Weights of a small GPT-style language model, trained from scratch on English Wikipedia.
Size: 16 layers, width 448, 7 heads of 64, vocabulary 32000, 67.7M parameters.
Architecture: rotary positions, untied embeddings.
MLP neurons of a small language model. Each row is named by its layer, matrix (gate and up: input weights) and neuron, and shows model dimensions 32-287. Each number is 128 + 32 x the weight over its row's rms, rounded and kept within 0 to 255. Numbers have three digits each. A neuron's up and down rows have the sign that makes its largest values positive.
After each neuron's rows, "fires on" lists the tokens most often at its 100 highest values on Wikipedia text that the model never trained on; "fires after" lists the tokens most often just before its 100 highest values on Wikipedia text that the model never trained on.

L8.gate727:108133128165086162120105134149151143108091079099097097053124150139108150104155185089104178160132140120208132145130117132046082094115117114157127099108104066146129122143130148115113170145146143082129226142123112080136114184165106162141153182117109131079147123072112097148128112104141127135084072121187122098132130129172127151150092138105139187116141142124110174156113080160125120105109158147140127100167134130211162108157088165127146151064129126144118122124143151106111146120044150182106155138181105122168079161111186146160134152120153137134127119064154109132093094130153180136162161095130093132132067146144129115140094114171104118138149112203127141140121094148146120071060120168104127143167136109082124126134147108154151156143078133157137085115086102098161108117193121
L8.up727:186094143081118044109108080159061130101153142109159144155129212096126096092100138178065094148182165141144072151134141150094073102117149112130100141151208092151059118131139072162132154130127108169121152169117059165100117126136134160206145147188094132103111129143148088137154141098114152124178191077113072107117177087138170126205090119138078147086117099139135121124081106150137126114112124137103091155145097147120166135090134120095179137118124174073128156122111110113106117137082119055137128089129106071117075193134126102112109133162130116067138123152084055091228087122146107150155128075160136114105156160099149160196090145187101147171121119164161117144144162144164147157091128129097164150056141188099156126134101134154111170184138122109126150137157163084127136092113133
fires on: "S", "C", "e", "D", " ("
fires after: "."

L13.gate591:162145150154081136162117106112106158108158106126155144125064089089112156147094106145146128091135046080175121115121185107126159103216100124091101173095134162108138077096144211137177140224177191137108099113125047194151102160098143136149174139111144116140173141134168089138130114138138083133202085128128115132148146088113115127152173075085109139157120117083086135138103121122150128157162133110076105155139118085145122133104147157092115131119200052122153111090178165097128162121142086116133126190123147102171069084072159146158140111082109175199114093078158079099113117121221141073136091070165080127103143071132168109140117145158100138083132076108077127089140125200142105165149114108162105084124110148149164154102192108162119136149154084148082133132142151136099092151129161
L13.up591:167140163158124113113108100162099154099062145143127108093084109073102150181102119091154111108161104147153077132134183077127117097165116087082097149125110171078107144110118193101156131197195175098101093194145082102145138136112074142096153107119173130158142114108133054143112070112146152120194120084094092093153143133140137129096210066148099140137131110099077155154131155108161148127163126162120103147116150115084157152140094117097129109122144099116160127116190164127133162107139094116136114154146144141187086147122149165176041092099153144144122108076198139138183129089175146122153115151180088116093130102137136181093131143137089133120143120133118125094134082175153088118130132127139113147122129089150135186082086097182166096134125109151136135126174159155082111147151127
fires on: "-", " |", "|"
fires after: "\n"

L13.gate1213:110142143115089184149047155163091074059129119119134120138121116169074072091168111080140171165166097083152133124148118082123102152147149071095149139127104117143145121115093223143083111155103086123125167096161124144121192216108098101137133151085120122113111145096102093082108104110131135101136114097131133086082125067126049158076150093171132185087157178158132143104134118098106103098117154108097114114054050120120139173111122142142138142098126118121120124129135070162115089113108135101130121134085127157152125105162115138145149161142089126141146086115154115096129133213160146146131110139143110090099130115108159125095110101182086145117129139128158111120105144157106140131140091189096094160156116081196088229106128183064086120169128194143125090064138145148123141134072133
L13.up1213:122127175165110141152100134133107128078126123113129133086129146179115102029111084077099115130129094111102152105123074093121053152169159096111170129087162109143171133125133149126037075100138104094129084102132123135144126209113140076158153202118121124120109138096114099139105151139092118120081166113118162126122151129154105133098150120135129173071141153130123152105131096105095169132118113097074148141085066134109111120121081115141120092149127114111108140169080089173140116140114124145145119127128098156076137088204169160127123116157101121150099085138155107144157175233118120155124088105126086142126142155167148116111072113154084142171133193203202112138099142131114111136135145151093120102154087145186111174155107100121122098120099139097135082095156120129136200108110129
fires on: "\n", " \""
fires after: "\n", "===", " |"

L11.gate504:090116132146150182118067207123132150139142170111110074109152057163085085152152101158137101161112132034158215078129181107116132128149146140098172090138089148108162119216152125082137200146141169143078086195147148164135132185138139092136134119169154145089106117148113130137069146155128167159080133161061146166087068165116140111066105112150104138159139143152157130134107087131133104077090154120116126195155096079087152102156136055125106136131159140068097137077082088127080130096120149069115162173117099129103119135121129124118117096095104119062178110118087136106103129073121098112089212170117093178134040113109083165092215134144122124090140109111161162124157077052117132155134145097067140147126165119204147124154148132096129093194151153139096119157131197144105134153118195
L11.up504:143207136172169187152095106173152123123109128061118098062150138131113118135075126116151130066102080176130105163093126131100129101160095087194193110136137071146136095075101146114100136173171174062139121129180103150164134084131178130156111129183147132177181157153160075113137139105164091147160164139091114121105110122141160124132102177171170158158100095140162163084113101198182105165111130201127102144158163143130094126189142122117237111134071173106155114118139116139133177122148186201175065095120103115171136114103130131175133159118146151097097141142125124119164151130083116136169077083170113144142160114123130129146145148098175143122124129088063118141146177172081054106164157090147171105126114120127136089107097117162128140160136139146042150133088140133120119118107151
fires on: " not", " was", " be", " ", " considered"
fires after: " was", " it", " It", " is", " were"

L6.gate848:104166077077049172103133105129139168089123148124103131156097172127133097124165149150125148080064182119111120140156076094084083118143165105064151117084109177113153145075123161179162097132097120111122131181121175135091090098131126167154132097102060131095074111166097087122121082122088149112098114136150117143162135142150159093167065102168161135150147129093119157117143143147153127087097035134135086095140185156128193162073138096168115069140165159176082114113122082135107141115108166086112131100183172059102106156199136128096116147169148154121119127140115099121093126104134123129106120152096132067125080085133057110128172145165085159111096130114137112123106104152156174098178126087133124095096096178206203055138131150093204172143148121133145094212115144138115133074089072
L6.up848:136123096179174162180158154143140111094025109144143076098077189152093100151179075104071130125066131121140080122099125121103165126088147113173117109113167088122126177133121186112124114144132113114094173125089114105104127121128131118133143120120120163100145100197117053145131101082113089160182093087113115216185100132140127120124132155140114141108092128177127091126138160140095119112140110076153161114137138101132075068109093236099146167079133189104132143128145125095097170104132161157129091113082175086128134136089109179140111117121161114165151139097178142095139121132116158115096143129111094074126100106151062108145121167133146148101105123141154145158096141151126156164129119136144138102129104147155126186194170137159120079176125188143112093144193087095171086148126134
fires on: " which", " |", " a", " St"
fires after: ",", " and"

L10.gate925:059146130096108115107176063140077123118187183106142127119106090072128134135177164160147190136072139092144171191147153162130109117097084138096171072165134188095150112105094133123115131107101189143100134117155167150111106129158088098201107129101109105161118156091139100074099115106133109133208103118163143090091160142201135115125125161115121097161068160135124089087148114160147162108100117125099126170189156105141161067068154105102204155124101157105116104123155119105162135170146073145183153070179053175130044160121128127124147073122174169093102142126101112137185134088110130113143109140124113077166189102165129172116133084146108101156183160165098138135159107096092156118111172062137130197083096115125110072114160143114163142160096098075100158107155145141091155106153127
L10.up925:062146086155107103150136163117058125141156154148156143130090140091122148148164157120132117092125150099171150113169109150115086117193047124107170099135125132092123118075095108129145143152070125107114156137129173098119097041106055127147079119136095111121150161089092132129148152166051153065145139151176121156154097123153099140094122140159162112153105048103054126110112101175083155100122142131155098113142163124137130072063143079070100138115184114137128161160165104100106179111135119138152063117081061179127161192148109099136136098113110159103094127140164062112141102109146097170141150130153114174098105108133104120115154150132115057156152139193163141120155109169173161102125186132160107165091202139120125092152157158096103121169124074102115157130146129133143142105198202
fires on: "S", " Jr", "D", ".", "C"
fires after: "."

L10.gate1045:185101136176163066158129144090152140126133162116085161142178086124163131148172114152150180118091185113142126119132136110124075176146111134104151112093109161180138087099149073162143146120139093139140119101096139100082101129116140105114167160118131135192127161108116134121112192107119112159133121085134126112171181143152099101088111125131137170080173154120143106109112150100174081153094126127117123084152113119100142073129162104140112145186158095061124087108210107124082208107161071145105070131136077092139104159150150105143235145145166158139137134109133233082099103154130184158141132142096149093132123100153197110091149138168127142115074084161124134136106090092128130140098124148152139103147117083097150099181158096084148161068158114097192111173144149106102137071138105
L10.up1045:149153120075164094160134157140109106100178118131161174143131132125095062146104139140140112148167158074112207141120098090132112122124116158110135140171094136177149157144194119124141159104105160147139104133141128113134084137156103178110180140095128135190089138096075108173113157128111166169102137095134098161142080196133121073145140083119178149134109126106156100174150156131139140157136120124080076107124165110162130077106177199179108110130125131092143157083111150140143123172179097078103070109133128096110112139094120097091132144139195182142113096123121133083136077137116177114106107109172114151107108069139112159110166153110125138114111153172102130133150133101133138126154060138127090186130158160137123096130121101115167130119096160112078202166157154178108061036062128
fires on: "\n"
fires after: " |", "---|---|---|---|", "|---|---|---|", "|---|---|"

L11.gate1173:161165130099174158083126130146143137142160111157094118159104126154104119163127131178108183124132167083139064186157137066147174119114108094103062150120130149041088162154156147123122147144133107117098106096119144138161150139099143085158168145119058148124207141107111107200080094132180112131198102110110126119141147111128121120156154074159134153121135106090091127115105161105135138097079153103142135092103162084146144164058087210159136150107161144134162158108165149166117116151109127187114111161094129158113147060137120100130122137091162150126158076170124148168056106126155156141067197180131097139081068180095115116155114098155087151140116101111099175172142112111136190111109089104117063112164100157092141136108188111129065090099177061148099130173164137143116088093109112
L11.up1173:144124133099143097154164172109151144108125104100204086092106066121097114141150122134070120175056173149141098138165120143080126139131079128069139141179187083126161144115156135062124103123124144157104081150122081179195130125074090117133155145140161134135118152135097116164150137131133062135120158062172191127102105158112128160066176171087140121169088136129168122143068156161121171140160118139140149128157140085085138144183143127179111138097175131170119158116125112126125149111204106105123105110137121183160124104070092086112132122180173126145077142084098122135085111050133144130132167149148163102123142122144120084064196133156095156177107106104103125115159098099166119114132143076090122119158174142054187103178086155159136118104071155072135120133107108114127125129131117
fires on: "-", " |", " –", "|", " and", " St"
fires after: "\n", " November"

L11.gate1095:147163119127105166168172097191123137114177135092109117085114181138136163086205127055129146122165037157126081103129126023096118173140132126150125076132096115167091106149100140154154126138175167155207079180100141126101142080134115121071158124175145168173121092118157108139164148159151141134156154131124070151091120112065065138112167126136100180210059056165176148134143192158141071137188108165107174175170132139105149137118044132136121149121160128129096125160166093103116113092196153158117146122056130034175127126092077132098129152115135103144123118146141131137128154166183141130051100146106085155131099058109115142166109201090112124137094157140124176124160142107149079180156126202135116114156102162144122125143087197123131110099139160079096108150125093112158135117115154
L11.up1095:184091163139101121118109156164142115169115153121159133117152156134092170134176109180088151120093130116131133112149166158134081148128161125100108122115091135120070127126096125107111122110147192138160077132123117112157158080145138160160103163140122065146153157128144176109096119165084123146106147146166133082132118181137181108092100111138144114153114090116059073139088158160162071129120123187088192060183192127119128118141091114117144137130113101152112170139152191163145070158201080079107136100080095087154100200101191177133113076134163082132134147106076148121145118122086160151098103128131078162092066136120124137149125136095089088117120148169059117100112151158206110137104145171144138118125096115096085116178100144084126140100118071171102145145140085125153073113157115
fires on: "\n", "-"
fires after: "\n", " al", " |", "th"

L6.gate152:091157112111130104073122158094065122170077079128127138083133159187162094083084152095162154140114138096120100136100135092157124094122120124075114119177158107107154191104112189081126159089175164139179092111138211155066106096125102137150173140125163135133111137128171117148147092137120103132134152085152134118063151095095143083164182155118158129137145178104158143201070162171094100097195143140150143109151195138129122165206128116098110121137124163089176107112111108115096130121160144159141104118155168118163091158120147129094125086127135133118093083116090097128115099136101137184140125162154106113154141175119138163096156183156131212155091145122087176139157100174130176144139150141108150127211137141171124071156156153126138140087040129101113168187139111163124110095093110
L6.up152:163153152105075110123134137109158187128151142132152088102149152113104143031129112105116085117103135126104145087150156158175102138163163111149143162140080116151132110108207122097122105084125093141080135191102083104155104144161162116169183133142152082148185105064097193090114091112075097121116170125104126120093115155092099146144087135082095167076094124105121081135172109107160126116145120094145120104120127096111137142048145080129177157138123195184140143127128178140128121119089120078140146110088113163141115169144049106153110180122181145187119164124073103132097083159118136145135154097135174169133080141139126083159144083134138098115150091120089169101109205122164120123078098130078140128170160152084086119107101140100149160169135161144167146091165145065182111163134087
fires on: "s", "e", " \\", "y"
fires after: " ", " (", "-", "."

L11.gate198:120092214108169112144137149123141177173112125117132157198159102095146115090084084116158079146126159137171195113156117069111158154103054121153139125108083131117149129080125078108108108116154137141109141090136071143067109212103080127147184073095178100136131188091197127146162177117137140127128103137146076182114147078165105158154163094161127175145128153127123113132156196097157157102128075147144127146186119162135132145116193139157110146169113110044094124143141098112107118144125107130124080132111183085155170135096080134156113151149165162185143096148102095138138156174130215169099100101157104100110082142149160171099192098113127115129095149136116109168136144082130144115124124127082172085135111127105103098108061130121097135113104121112128157137200152143108113097097150
L11.up198:181113141121133117119159214098162131141096177108145126177099131145045098107151136116134050147109139114152118149134078079178130087137036096143159100128088065137122158142141100136115144125119083115136176048057136114118050106101125088111177133123130143153073124137168106123186093133123126105155125110141064071089101121140091112110148162148122112103045148115153105115140119105088129131129128113117072144138130140117151125112112107127163143162165142053148108101089066084162130152127098150143030069213137165171107114113077119159145130132122143123127074073157129167141121134094142148114118111153160126120145135129149134079154148127146119129136121135059094094120133098141128166128117137137119103043131076125157131080140094099076161108136171065166079137132112104107116084109112
fires on: "\n"
fires after: " |", "---|---|---|---|", "|---|---|", "|---|---|---|"

L6.gate305:165114149155156139137103102151163145051159143085098116110082115121166154074161157128107142115117146113098125141137139153123132107122066142138142108127153135163150120157130158123076149174095135116122114169173103054101075129136109100114137167131051195114124099103117084069145120081095102109118186129177130128148209143114202064118061174129132121074159161079181117215151129147138147163137140145105066087151087130103151126071141161141114107149148130109135117120116135148139072125114174156129107119105140049138162088158139139136157111114149129133132091085092113140079136146082196128153152141124111125132122105112093123141128178085080118124120106135065066118093160174128048105090155129121181088131110156175136063140143159112085124063157157129113101168133127121083167094121137
L6.up305:177149088110143135088100114115139094057139139173170114170041082136137119098155132099128133090145119104110184139144121145142168151109095164170138106155156116112085098154161095115111164122133144105147148144110072078174060104176182150130107144118084110179123177057098053122105054067080124098166151091132125147155085119087146118161151109117168159102170155130125059175155127110134161133119089134080065013173124120095135156126086133089104142128120169146128127107146101099137110147112147119115118119111169052134118086142132110124129120089125147125140089082099129076112164163137230138127165137115182125159147104120119152074106079088125145207144094117054148158136141090120133113088106148133187072128060165101117119166171142123113146083191172109109187179122149071128168076120129
fires on: " with", " leaving"
fires after: ","

L10.gate389:145079103111157107149113120096116156188164136136105093179126098105111177094152139102120138093117160158123163046144079073118171072060146074153103185173093135108131157110155110119071089135127134158151149140098122117154124144131125149065170080091113150157106129139158112097154131150111156092158169092192154163110091120194100135135105138137104166105195178132145041131127150136109216133141081154134119120126145112144136099127144154121163146119178099128119163142098160129159154174118141091133135120193129102123157123140114196146126100187148134108108117140166191025121090096128115140107120141102087169146034096075186142098159075125182136143078111132103130162135139071123112115223111123098137100092101151084142124149141166080070053125090099154084130161134101162157122150104138
L10.up389:128113100103191113128170192181159115095087134149123067127141104134074114134109064133155116106116136130137147106181109104148162121181071171115088145125066125095143146141113041077115109147114066124123128120161112136166117193117118104096163196121162140132129135101138111198141180142114173101144148153123145119141084102192151087093105168158141121079090136157144129091103169189154103134158089147158120148119124143072086125113073138153157149203123108164156170104152116164088098130183098130159135137114149177117142103105097158161163145154146195162137180154134147176122164170115139149106095078129148115131156165120197086190072148108163103149121109114106067122165131138109193152160145120086140045065150119103100107147117148074144139163131152103135090122133125088175083124156142
fires on: "\n", " |", " 0"
fires after: " |"

L10.gate833:154104139151145148153154155141089139136150097134140205204084138154145082120167057117173124145138109124164137106202076099073169094178128085106120134137130135161133100130135111084222138097113181121142151130163154107113093125116118182086096093126126122060058126082087134081124182062109063141157146137125137148202108172102144077090142084159142095142124135132131082092133164154123162146113101110171121090163160118127088132116135166153137131138117149081130150089156105123067140115135116148128134120146069103131121107118126099083131129085081170146110122139136189090090129151149075123148141168162150144125109125187106153083084142058094121149134096117119069134098088138157159158076114073203139132059177127120175141148119120156111121091119119082139114089167189116191055148159133
L10.up833:119094127112183106126142143121122151152161107156129165159107125128147072097121084129180113147129102101120134126200089179076121127141116100128134128132145112136070128124095174081164167146131157143147156123153122155123106153040062109086116095120132139081051145158076105128118173012106097140149182102132129174182140159112176075130123155153116110084081126124161066147129165091121142151094128127164113100178202145099179136166135163122195093143118115065162151071123054118058109139111113170070137117166061147150107121107133138067172100152102161165133143074171164096095096188124110143178089107087092080114112094175122117080125107093135169078166120101089114123047127160128153135164077120140135121061146118192158139148186148178097159045096120103117090107169166109145104120132164
fires on: "\n", "'", " of"
fires after: " |"

L9.gate136:101148101110158132174160120147076137105084137122042091148100105114126165136104094105097098182185135091114116094136097116089165105170180117116101126113099086135108094144185072118129138095082128158153089133069191150101124118160215128125148126116139106034090212184132107170111192178071115171104129160172137124128120161143132151137103105141053147106166095141123142152137108074145100140174087113173134156075132132117169119120121092112058142104126132134075135183121093184053131083105105150142146130068128152147102126152138111103129140158196206101142080117157116114184142138098177093134160116144163108131107101202127199143132178124167128117135177123127185186118128149069145144126120099128192177116191205150150157098131140155112112151079124093147132147057160144110143043188122
L9.up136:069135156120130104175148094136102134104070142126134123090117144150155121114121110088101177115190076174092102075122090093142176111108095133117067097138077133126137189154195148126100105115128136130111077081139162149200115106176128082198153154071102107122137139142116104127083128128097109182114142152124142105101122151050163098098096108138135202125118060156072153199115092157153137052094079112142166101152161170081087152128104123147084138084130125097150133119169117129162078110121119196140176103116098130136099120198157155093090117140121107127100118145143151149112162153113119118156146125124144157177110172215120123121080099113127136191085100177115164128144135183162151174156072154090157138109103132123125134081137150151115094153111150096094079091094081120200123099144135
fires on: "\n", " a", " \"", "A"
fires after: "\n", ","

L8.gate900:150091147161080138154145151157156127149130062110118115127094110208056108112132104063120080125101102085163132087189115121181152144156135130140077105107075105147155122101122088081111255137131072163124092115137148137044136128185127129161140155163179179117120144103177135189134139176148062149130215131108113148089099157183122120158180116086096143120107158120182148155091116139113094130168090101095096112074144146104114181167139117158188123093172127140176133097150177165109129153109143112107165137105140145162130112106128153118114150155118150164100137156184087137173114094116102152141182119097138154082118148123108079092094112077116060142103154154097066127134119153137129130032125103115098174168122143145143115141145119140117138107111217140137163111135160104124133144143171
L8.up900:177134146164135126094118147098110111172148114121095100136126080120131078130166104127081085166140149145115144156148111115163105170200099138133159089149089118090157127111148125095105204092144095113095166144139114179124094082106113142087168169135117181164113143105155062166103125128162087061149215090129121133122099198184157166065131157172191119105163188122197136149085163126131160191169156130139180095120181151149159208103166121167176125096100116177175117110104152169120085132087128139087136098138189080122165154111085149140110129131141097112112139119134110128189171114113160147125208134114121139061146151171134172105202116102151143109065167128094085097087109149165111129105149174090136147079085151122168142174114126113142091077118111140128137106133159181096104105119191
fires on: "\n", "-", " length", "/"
fires after: " |", " Total", " N"

L9.gate747:093101109136133151195082128086180065208181184108115158106076140077155139153144111085138197172097071136061109118093152121142112126117153122114079100133118129159084162120153124120095129106111059135094140098178160132191161140104087138135205118091136144120089112139132116057152097134079115150147122109094118152128122110134103175116126157131125093140122128111125161148128101140101069149174130124118151141112114102105176093085140169135109096110155093156092135148118128161126130138078119134112126143139090077142140122107151220180126198124114146103072126140115085078143121109050171050155079080155165056109101133175117154133129129120102100096095128145069145103118133039090148153120134139136126118112124145121100138102156106130128089121131158158145199128130146118151099146172104
L9.up747:140128134159075150110115118129128146098161119165208135142127144122196129129125094107134118110128157178078203137129159162102132145102193129182133104077186129086118086108096181064133058178106139117107146115171059117127154179107118149117137070097130128156099081150108116103207169115092141160171103105113139136165130134172065168099064095107111145126181116097068110120183129160115201125134176191187137130131099100156116095130145156108165169103155135132155159065101172133118122144117068124125154109124148111156078101165118106120096210053123157152134118147145168081148120119080093045135090198136147068115108130140131138087157111181105154102152190158123132144184147128092126105098159097186158127180196151123182099151159150177201200138156150160128089081125153179093091098140124
fires on: "---|---|---|---|", " the", "|---|---|", " |", "|---|---|---|"
fires after: "\n", " in", "|", "---|---|---|---|", " B", "|---|---|"

L6.gate758:184086164108127100135127194138136119148134109094133150102174148097172096139137115128133169127095153128108140129098138131103147092108122121101093160194120125117208145158091196106168121152145162168103121179151160158097124113149095162092089123155079141117110089126098147061127054133092184143108121154094114120100129142103177142118212140154163130147095117108157150122136085144120114126167161125111082133086138092100121121133172119082114127170083100089141138170086138086093152142076081157138100125207164079123104122108164175146094091141114164109113091092115127132085118152158108189108136140075160163131113137144181184142067132141138106164135127093091060100149094136121077120151086074186113133170163112091104114145096196104123087114042131147113146170098120140113096156088150
L6.up758:115110182141092152128149167109082128121173143105125137135180143110166179176111101106107145139135116127138141154123182107100151104188157131088085097112098152112095130127123122166059137139137132132091140125181101087160180114111108131100100131172195138172130091150114106163072120179104199169115120107127063088102110105144072152082110186154145100182161107127121133051075101131114133170103126157065100130118106121180149114123135079136158153141126106142143125145096032087132153146148149074114106133162110137125155126111111071216104115142066096131113096122136120163179105135122103169151099141156117099135161137118085185132121135086191140176139105041121066114155177071135095110063084119115177082086144087104162172148113175127169063093142109136145167186145108151061149135119182
fires on: " ", " life", " born", " |", "born"
fires after: "\n", "Early", " was", " Early", "Re"

L6.gate65:091187101145133150180103117119141149085191107151151133141076126112165170149141093124186113156115212141142104135172139202116100137126098125184071146133159117181142105190100154154056182126109118145126149158187118083067089138157120114151167165166183178137133077085105044090132164113120080076139084141117099074113144126154143070129154117110115138092121103119082143123127124121057113134098120121135094125108069090099127136149111145117160172145121115161130170123157084131143106109088172050136111070072117114168144147168116136150107146111152125140167103144049100117183198130109164109163118114096150149185144128142125136130132082113185149153174114163106075142140143132123180150145165105137163155083164157133191118158076195108109164188097110175151075182163125078077132114137137
L6.up65:162143117126114165105092126093096124117145102121187065097126176106116125140071083152187149090111138133153083140128119109160169128107052160152098091172189151119184140185130072115146189077092149136086092098101184141128129039120125148108175131132148122104159089153113109090102203133119147034132117151181152078107187134101084125122067185205140129085096168145115117125143066159111068109124199151118145114118104154150071069100120137069158150158069092156136147175105130087213156142126080095139121139037184071095126130200128153132102116152097114157118089136147104127162133117136165154092167163130099188131115134119123145147170104116119166126139116122148124151123107060055146155127117114116153102088186128118143148148129144122115155111125106132148131072192152130126096087091102
fires on: " However", " as", " when", " where", " addition", " due"
fires after: ",", ".", " In", "In"

L6.gate923:058110082093144078226088133176076148098109135104114082160153113124116131127153145080100141097109147144153139119164158099151125086111125086062163150181159136121128135078149188066098076075111150083189130137117089092125110117142093105109184153114118147137114107145118141089071125158151152141116109158147119155113114145169094117171118113123129133121135154114147156181068102104091159113150121167108062138139110107111156099120118093079207114090125128123106113125130163080133098102139117128087133097166147124153048133134155073190102137065070098120113156129127142127153129112103145105175133176111073106099087187111103062154149101111184095103096196104078144099120139102114149198085165106150158096158148131140150119206143165053098172141117113159188116106097154121121072164113114
L6.up923:131070074145171096110071125136137108100116114080125209143147152088130125082178096166089077119137177190149102103139139129143103126112139103016145152121184146175105182094172129113135061082109159106144147112119117141177109167162108121097092136106106128107055196138136120099122103129228154088177078131114163159118085134165151074144085163176155117123138098106097088088088117156121147172076118131058153170168125111144128139152115113090202136058107147126102121103125211129100112135158135089152093108033076097148185115118141027112110130086110144157104151160115149092122094126099154089147094199171083067072093138078126120126120163100189153150092149108156135162159098149095127131121166078157138095163091154137156080165167192142150209143140126137095108059138112114159113142149117
fires on: " also", " was", " known", " were", " been"
fires after: " is", " are", " was", " were", " be"

L11.gate640:121126163129208088138139187076138190186146137096134108110151097097146085099140106148147115103128101145063118185123120123149107110115121136096180125107137150158170113072135094128103156153153194134113160068161106203096137122133152142125157106124165141131107100086140107150189121108152124125121125083131176112125111130123140166119094096127162088118146157153143094080106138118208111127133157175153147108129070095172117145126100108121091110124131156134109105167084119142103079119140134138130068118191148148139109164103132115134179144162153138096056076128148157086113167093153122132138152105170112119139120218148124134089134160148198137091036094121078123134122172138101081095102130162113051149141119085063163114155133070109165130060143139094084155138148153159105120088124086
L11.up640:098142111130169166162013131099137168131127054087134154123130129119122078103159169105120127068108115152119100119154108161110115103132113179168155099150107171123180110146111085106100148115106111144114107149176060201105112147106126114154199142118136138161084147119159109113171067102197126146121146080122079164144128139094185166165122093175155149151159119072144123087126124107115168169172143132140168090133099122156172102066147120129113175113136121115157104149158133106129120150139162181156036089126122157103090125140113090083132147159161156078067161115093101112093143076117112117126157111121101136165119164164104119149144191124147167080184113111042099140190166128118128139110113148082108197151141114076128131115123153086106154071192132115152145120163180147166078066120107
fires on: "\n"
fires after: " |", "---|---|---|---|", ")", "|---|---|---|", "."

L6.gate503:084157119118123108096058144106141132138092157105127147164146143185083139120108147131117101156097091109176124131072132044178166098082151116080057111165059118135101149224175145114125056139143123123153167206119103125100111119123121137168191191161147197180064160100150165128141099122109119127196123065151119151121120095124175164096079128127126174162087155160174179129056152106104154126114187139187086104178144113158150105125115123160073098138155145080088181134130170135117159113156065120092137165133059159155115155124143183125098119113138143124110142075127168088176106133097134098168093108135128178099174107213141149087110144107160145129156142168143129133188137099141221122116169168097070106135167159134134071142149129142168073118106187094119144102127149172107099122207152
L6.up503:075129181227135179133138160097091116165175208173123116177024131144099116133148080099096106150122104122139136125072144060133199118155155202117114145135124187137146132115156120108123145163175112104125154129167107113101132112131073068183098149224068174140108159109075144089118117166095132165122155097128094086186159086105120158106149095100139112140116169098113162109130140059086151119099139125146115124134136166121151112128102198145141139143118146139197154163146082115103143125125146145116138146109046095139113126104074161061081143139122143092174140151062103066094136157085095108219124182133106181120119153109133121188170137118102139182130125166156165094112123103164160108118141074170130143136104085140104136138144114180150086154143101064201127120136131133142108108114154
fires on: "S", " F", "C", "T", "pe"
fires after: ".", " P", " Chip"

L10.gate540:096101111084168085161126170171130074113179148158132136131092183126137166126152154150139117131096090117150128086196133169046079094128097131147154132124109137151087165114161137101100146088102103163126110128142159130124094180183120164117148118144133152130119132090165130137182136160134089112091097137198148140099204121137108159109147234144163091180117136120143141156128151146152150094176105128118128119130113150108087045098149134154115153080064105139186167118131112109119143094131178119060148058149055152095139140138139137145101119109116162136097135105126147120119016073145128169159140136117149176108181105137125163059104135107085134118120130128142179114129105155174118103200134159136121080122103121141016156112135144115154098066113064120106114108087169155173126164126091
L10.up540:168126109102111103114131138179082086114163142084096093141176138174152094134092108133181059117086133177170163053076150063181075152125111145146107121185070081160087118096143161163096161124128138140119141100131119119056120175106117143214163109113129120164104139194113115109077157056049070104101086162150124129089124135171134091138135053172083166128036107157101168162101082193166093097146119102109159105132085087118145120131103080127143126180167083148097139164141064166132135159143197149102108098115170200150072097134149144107157145100107143122111131105167112126168189136105126106170161197125100084114155153113159161150118135116147162127168096165123140045168233149127093161127148117085157125115115086068114075132111140136120151141083095136080139114149154200112150098115159
fires on: "S", "A", "C", "B", "M"
fires after: ".", "/", " ("